From a checkpoint of a small transformer trained on Wikipedia.
Size: 11 layers, width 384, MLP 768 tanh GELU, vocabulary 8192, 16.3M parameters.
Architecture: LayerNorm before each block, learned positions, biases, tied embeddings.
Training: a variant of Muon for these matrices, 315M tokens, 4813 steps.
MLP neurons of a small language model. Each row is named by its layer, matrix (up: input weights; down: output weights) and neuron, and shows model dimensions 112-239. Each number is 128 + 32 x the weight over its row's rms, rounded and kept within 0 to 255. Numbers have three digits each.
After each neuron's rows, "fires on" lists the tokens most often at its 100 highest values on Wikipedia text that the model never trained on.

L2.up690:140117061084121150138200141089137133123128153122081181175146120162136157150153119101134131143130104151142127109066141166145143154133073168173084133125148109159155133110184094107129118125154085138130140121114194179128140172157159186124111133100124189138134142191137152133172097121097090139103156166135165148078140106168118076121112126021160104133197131178127102098120087129128098163180
L2.down690:108086133140157108146109115122133129102112119190146175132106138154169133192093123156123045147086158130141150105128185143137105160166151141117101128098081083112129143131176122162157071152076110125130069133156140147145128114181152094128068148112147133128104185097143136117170065099139180128087131095167126116106100159136058097118198150097142068169129123107151141194139156113131191058184
fires on: ".", "x", "ta", "der"

L8.up222:201120129135142185125132133114182130179177101136107163104132088102111118111098108137067148098113169110126087100123118079103144136075097090151107138165092163085103101094166175078132112095199081144217153085133104141133126144168133142094167150149091116141167084143100156142126133149118158082131134196133138084218141131165094081129199140134124152092113143079143120127115085178132141095157
L8.down222:167157157204129140074183108115137113135119141165162170148067111129099076111096054123088135064165146092139112117098152148120116171044145120130093111132131140122122171077161110158134052168166145120075129155151174129140127134156110165130162113193127095126129124120127144143191142108082154107179135153112175117127119104102140132135149142120162109168118189123142139072093129148161120135124
fires on: " ", "3", "to", "fi", "tri", "2"

L2.up144:133166093137177178087132165115170187129183149134092141090127090122041138093151088127165078117140132147104124090079123179109182076058151161213106065144145131130115135126114110142114159087101163122153116094125164152091161108164100085179123064162159183066123113119148136113100155080154117081124080105138186156132124172075119078154114110091129119084182064091147098113144089096139119158122
L2.down144:105115076133140118172115182082080139158141099132108157106150100142168143115152112094090100135067142136151068101140088115160112169111117143037149196125115108198136088136067104130161150100117141101152173137160131091153090107171159110102139100128105100118135113066190156155152108165120216177134091097138179148071129120135095165107089091169081090089050147116187137133074100169122156136122
fires on: " of", "ing", "ising", "ting"

L8.up342:152120153124150140173123141140142142137104113153124098123148147112099109058168053132095158139132056100146098204106086137138119129148125178063096142093103167131039178071124152097114117159138129124123131069149142149090125111146103121170114151117123189120168133133140100113150106136150147129167115091150124169116119145120169083092122163074139079133191093107150065166165097142159120120137
L8.down342:088097129135149132067136071129144167122219182161166164099138121127133174131077104135164163200093095125188126144123171143121134139192131103170126095085112086080130067081068117091086113065095129062166121118120124099158069076146099044131171100150141121107159089093131201131152139139147116166095110133116110115180113181077167059138157080154144071138116118136087145130108134089158081116140
fires on: ",", " T", " |", "t"

L5.up247:098092108149110135173163158093151104134163128154158136133126077116129172144135116200094138159145099147115057110112098155133130126105056078120118083076101093110120092087068152098189122054104111120206119128100113133127145098158107156122113096149116130143109125075138096165121184165150128202179099078118065074136094129118110152151170077120143176101079111131164154124101204116154110128109
L5.down247:151062134131124228136145140155167137083105110146142158086146147125126167095116129107064115169131148112142113092163133134134167065143128124179111111143176137071105117158113116172160133180110190155201174163076095203151084124090084141142141122192099141121143090129139100096114133136107066185093177091083124081091132155134151066112139113100109092138177174090178157155138154162117121136163
fires on: "ed", "s", "ch", " \"", "es"

L3.up615:066130152111110159163091079081088125164089114157089134130153129145124061137102137145138101163124137130098086171135173114113142058131074120112142161131077111125087178100177148088101104078119142062146100111141131097137178139143118140113073117142109105166176101162161124187125148131120120078147158142083190068068081103150132127101096141187136147100146164150136133095108117116110129186071
L3.down615:164075130137116164164065107126095137130133150200167113143123057121162153089145122144086130158095147174140142089004132154076093122139151131087102118122104183138120139100115185116141099120137134105222170134116189140148137146094132134167136145115115178207129162102103105136164124160149125147118130168130110089165138133155111154119161129091107124195133155096115120211140141140106112167208
fires on: " of", " and", " for", " the", " &"

L3.up81:077079144145120153086099112128173123189134101196101096155141102085146119127167160098129079151160089131173137127101164107142098108025132123112186090116154113166134140117115120077115122118142125110134098097128153126190147121094151146110151127118157141149115129154097081120114156113127152163156144144143129144167139169066131115161100124078136163183104097110187207123076173090144160076119
L3.down81:177093111107124133095141119095148125122111101117144107091158204193082170130120142119123113167145117099130105140149131093126137200182103127122141165137091146134149142034118102127184073176105072148103210157120094139162102122161121130103129152104161134141119109113113175228082121140078061161171091110127111148126129122109214115185107112141046125099117123136069149080139141138150091156166
fires on: "8", "g", "na", "7", "ner"

L2.up152:144114122160092111138173102181095128146163123124120102126210114125161093209084076095109163139114122104117095134151117134095148114092131114152117093108142087149115093151150101110103124059080112085082188138194079133205116155170097149184178099110108126131130094151149125154125071155127150116137141160128118135152185076111113082136104168140077220094107136061120136110115129107118112110091
L2.down152:179164117105146127153097114123127146157154172168138129148071105130119144108134144077119142055085165156087097025172158172133136125123119140152130143141114116166098085108174114175128085119140142143153064126097098183117128132150187166117100152118136138099103151140114096059132114150171132153135058050126181136100113191130198092146202164171109144160132121106114120164142119124101077124114
fires on: "-", "tic", "on", "ic", "gg"

L2.up253:124146114162080100138123095109122104150091078180128086115137159174131107132169166118109199118163094099116133116091091123122158059102162128171135173156078059113148115125128125055137152154110112119137122096131075079096157151063098132088094124175144144112079101149119156124119133138122168082162104087169137102132098056122069155134125177162134127209114130074132068187158153141171121146155
L2.down253:098172137148143118140166082187113150120124128127134108109110149124088090090165074093065114085128133133156156119167140165131133199133163134196132114100119178131149106127201111120127097145093079040097134102146140137123110111124089153134162145149121126147128111116154077174139178154142150132188167166129093152144117153151087153156126111061163157101055065132099124145133130118058129149157
fires on: ",", " life", "1", " known", " education"

L8.up543:145127139142144105100195108130108126130167074198140130146122114116084099115062121148096081135109167153112146136130136119133105096192103165147141085124159139114121155071144140073135141113144136186070115146097142151150087131138140118147145152159129085156142111096098037097072123143164166153132108092120136139166111128130142107122136095127121098150126135126123118137028140080107137136157
L8.down543:094155127089160196135108077152144110125130153099115089146138085129145189117046190086165125125155129121126136146134085225110112147189125166079162127117146092137094121113074090105122132143146141107191084173146147122068161125125100151099084147127172108108101120179133134194112171099094181054109102104148170140135135117099186172127109140142135172085197138078093092108127061104117118133116
fires on: ","

L5.up748:135134042068112135151154119105108113108136176103080102131142102117150071113120124142206172136126130135110029083100107107125096084124086133154131094199145065117140131107117177150137133120099109134121155111119184156112128198117141078088134164126131186084129136154116076078168118126073160139188156133102130164143170135123127141166080103114182147114119097143139138141208110138108102125154
L5.down748:183128107118115141118147070075079105101098103105093084137135098134141155090109191124132103153156095117108136162098148162154097174164163157121121158116108114171081098200170129107138153126145149153126067172111058142141148247142147196100176144135197170125127113116156153151083121093098102139139106135134098125120192118198154113160099127098131111148186080112109126119156150127157123124130
fires on: "-", " high", "v"

L8.up511:131080125166089077161070163133130154167098137153076145163188071121100143113163058127146111095089104112096141110094155144185116100117164069200128104115192089147093128115185155137106114127130092091169086113155108164109085135171083142107174155129157127223146046158108133134086162111119073134152122186073126100131143162081141154119114086170148135103119111182145108127206133118169104150108
L8.down511:111189180105118113144143065135150117106100105101134089145124115120143093153119132136089116150156137163095135124086133136057131154208101150144168116098135105150171178129076164142116093108163133166088142114141147108146173155094149147179055194133189079143145129077099109114182164145174173135139153161080174125095121146123093096095090144125150095130110139148158138153150184184137169085135
fires on: " and", " So", " &"

L3.up569:139094094172080069182130181109119178106110087134125157091108095092132094072083117072175115128185185104150106136173168153097172077150178059141104160141169139137147141106157140090096139070071190113087102129162157143065163152131150118145103041139120167123098159100068112155128126096126137127122077156137159112137140072110113162138103171073209129109036100109147145158151158156132081187106
L3.down569:112097188077169145103088081177120135153142118121178120102105077115124137129192117133162117108139135139141125054132100143086058147108109166151116142145136146112067151145159112131168070086153110171135102121122150113121090101151158168084094172098161123190143127155109076088103135108146137132109140144145123133131098133119121246101172132133188156141130126156118064144151118159138185140149
fires on: "'", "al"

L5.up354:142194140163139111117194160094154133124120121097102153184150096140127092105196114123118135153056145132144132142091143160147159146165149140086151176088061135118083097056067151092128126089118148120148153140118126095086151113109130125141120102116124216123110179134061104132160123128105094112088130168147117114119119095097134123121054140114140140097098135100159118133097078143162124142179
L5.down354:108140175154090134079087087187178117134152150152082127107099073094126120079201149127142163198048163129173137102101167158086166154116153089140147157152182113068102095156122138085123128141115099159109109114085119109102062086143121152161120111101104089115153128103095201133166094115124141135155090111104189144149160088168139090158121132104098118130080080094136078139128169092149142130124
fires on: ",", ")"

L2.up283:097122089117149121106153136177069165101173141101157144088119141158185112115060127038132123083077091189142146096108073130120153125087190094173133175132135158092100133084142125087118091096098191132145123084185140095139174097167168092121198066175171132120161106129122142084125125105144135094114094075142131106117122104121132068153144128098134172124095091168166112117103090092182131092106
L2.down283:117133125149110085084140091149153108145102125160090113141100156153088156079115099140066099119077149143156094125142147104127200122184160125163102142179074094156159099169156118136106096139126130116138120161146137079103165139149081144163108169110169092129084104136178058195097114126126118181142082083038103130163157120146137108137183074130120157110081087127067122160164119132120164166121
fires on: "ing", "d", "on"

L5.up178:133182175135115120111139133038158085075059109154074160110076123131142093136146143177141151161110157134139150192111117137130145153174062100110144116143139104129116088066163103130166190085130152162096097145089105101047126102110095125127086114177123099111117113136095098137148073112162129106135093144110159091124123167130119192163130167043113212124129130054179114124096128126163126109125
L5.down178:140136114159107064170130176172079127071129176122179163100148099140115082116168106092129142076100115113140121158154114145138118158144091092121157184182189161085150139137048165154138093139163111163160099143101117134143137128152087103121119160126134108120148137119121129153125077118086155123145094163169095157139126065121133110123177137159117148144089129116076141113126111149155091137169
fires on: ",", "q", "lay", "cle", "mail", "lin"

L3.up399:166127164106120097128141134131191147150152153145179159085106108107084088057071106123135164084095119137164131131120090163098153151132161172163081061156085189060141157067101133128122091078097121075105169119174172153177096118123078098072151137120163163135153144114139217135137154157114129170181071131094101154147102134117132109142109162089102125152088154102121133140135135122149139167102
L3.down399:121150123081164093090122123132100170170127144155122101128108086144145169173127095157114122115178130157181107138106147084148049174075140099057044183111128124104172092155105134138150153083090074086120092179134143133163154162104107132089131139096132134163144143199114110178124110185126146116124142116112158141130163164181149110199148095141117112109101112199107141141193135179145103146078
fires on: "ing", " when", " until", " |", "E", "After"

L2.up750:057114075108107128194106105101056122165093129129100138045102116124067111135136171076157147111163063129118121121083117112154116117076118115110125123137187142150114128137115155140092095071131107103147102074162139103130103163095060095162112174145150145129106135161104120113142122138133139087151130184138137074163098172123153070135136132103108133162095135114106165154149073146121089084168
L2.down750:171110160151141077084149110115111086132144059127105159175144156147167134110042115167086075081124137156116205121175143174154117151167146185165156112146129151134124105163174125144119127159153127103110095127199108110096155098193171104085152120102148112150098143116145154128162168079116126079103102093090168128108203112156085159126114142077112199153146137106106134094101177136050156152128
fires on: "-", " Un", " un", "rum"

L2.up327:189133129126097118110140095140096166086139082215196139141192112142144109110121137133108140095182074122086057058166149127183152058114142143113116181081093107157159072119173112163129168100076132065141100073147130100100111103091129123097161111123168148151106150144181047089089182111097105088121131153100074151142172133145130144095107113110153165173145119099125156096118109160112115124168
L2.down327:132227134089118139125138061126121100129065174146126059124153103202126156093136129144083138157136162137167120157083173115108041174145115100156158110149143101100142170126127077135130159177062111147175097087097109147103128124112158133111108160158064180131120173138142178099106093099145149043165142079126083126148164189158175141179145114082136137125073104155124167134084170120132081175108
fires on: ",", " career", " election", " businessman", " by", " life"

L5.up236:118075158131107125125158135149166109075140136130143150101111125138131080142149126139085155102095124178149098112143117110111097122151150170077117134057116114149107149078083120185157154094127186135232167146137112168188095078074091100101140095158103122129115126149139214139156171150127143167129174160157097115104075077149129118092078148117138073118121145138158157130138108070191026116120
L5.down236:076153164150061091174151137153138146139113136139168125163109135195119173083212115103083143180129129132135095111114140152125121123078138152158129084097145167112155099104135111090211084085153148168171157119080172085082114127140118156096119106093116132123127088126154109123092147117144106093039064135106086122094158123151093138141140056119098127153115057118126194053161143139174170210140
fires on: "s", "e", "ed", "um", "be", "d"

L3.up715:130125145157144127154125165122137103140096129103201138109135129136134122120134150130117080120198120083093139130128112136139084109128092140179039148118101149163131109049185095080133150174108140126098080131141165160180178111162120158075153117100104111123151155131085075140124165155148136128084136180157108120111113094100163118091123089119175093169139175126101155125069111022106087122098
L3.down715:121119116093102124137137190170134109069167109120129114146154118102080097122120135137164130128100161108145122154131155131112112135117120142095149083055120105147118159132125098149164128108185058039139158135089078089134154080072084139131167149128098199138123139168141189107116131077084158087132107117139147169116174118161164130151115176134148119116107121086092097149148177104141147108138
fires on: ",", " and", " sea", "),", " west", ")"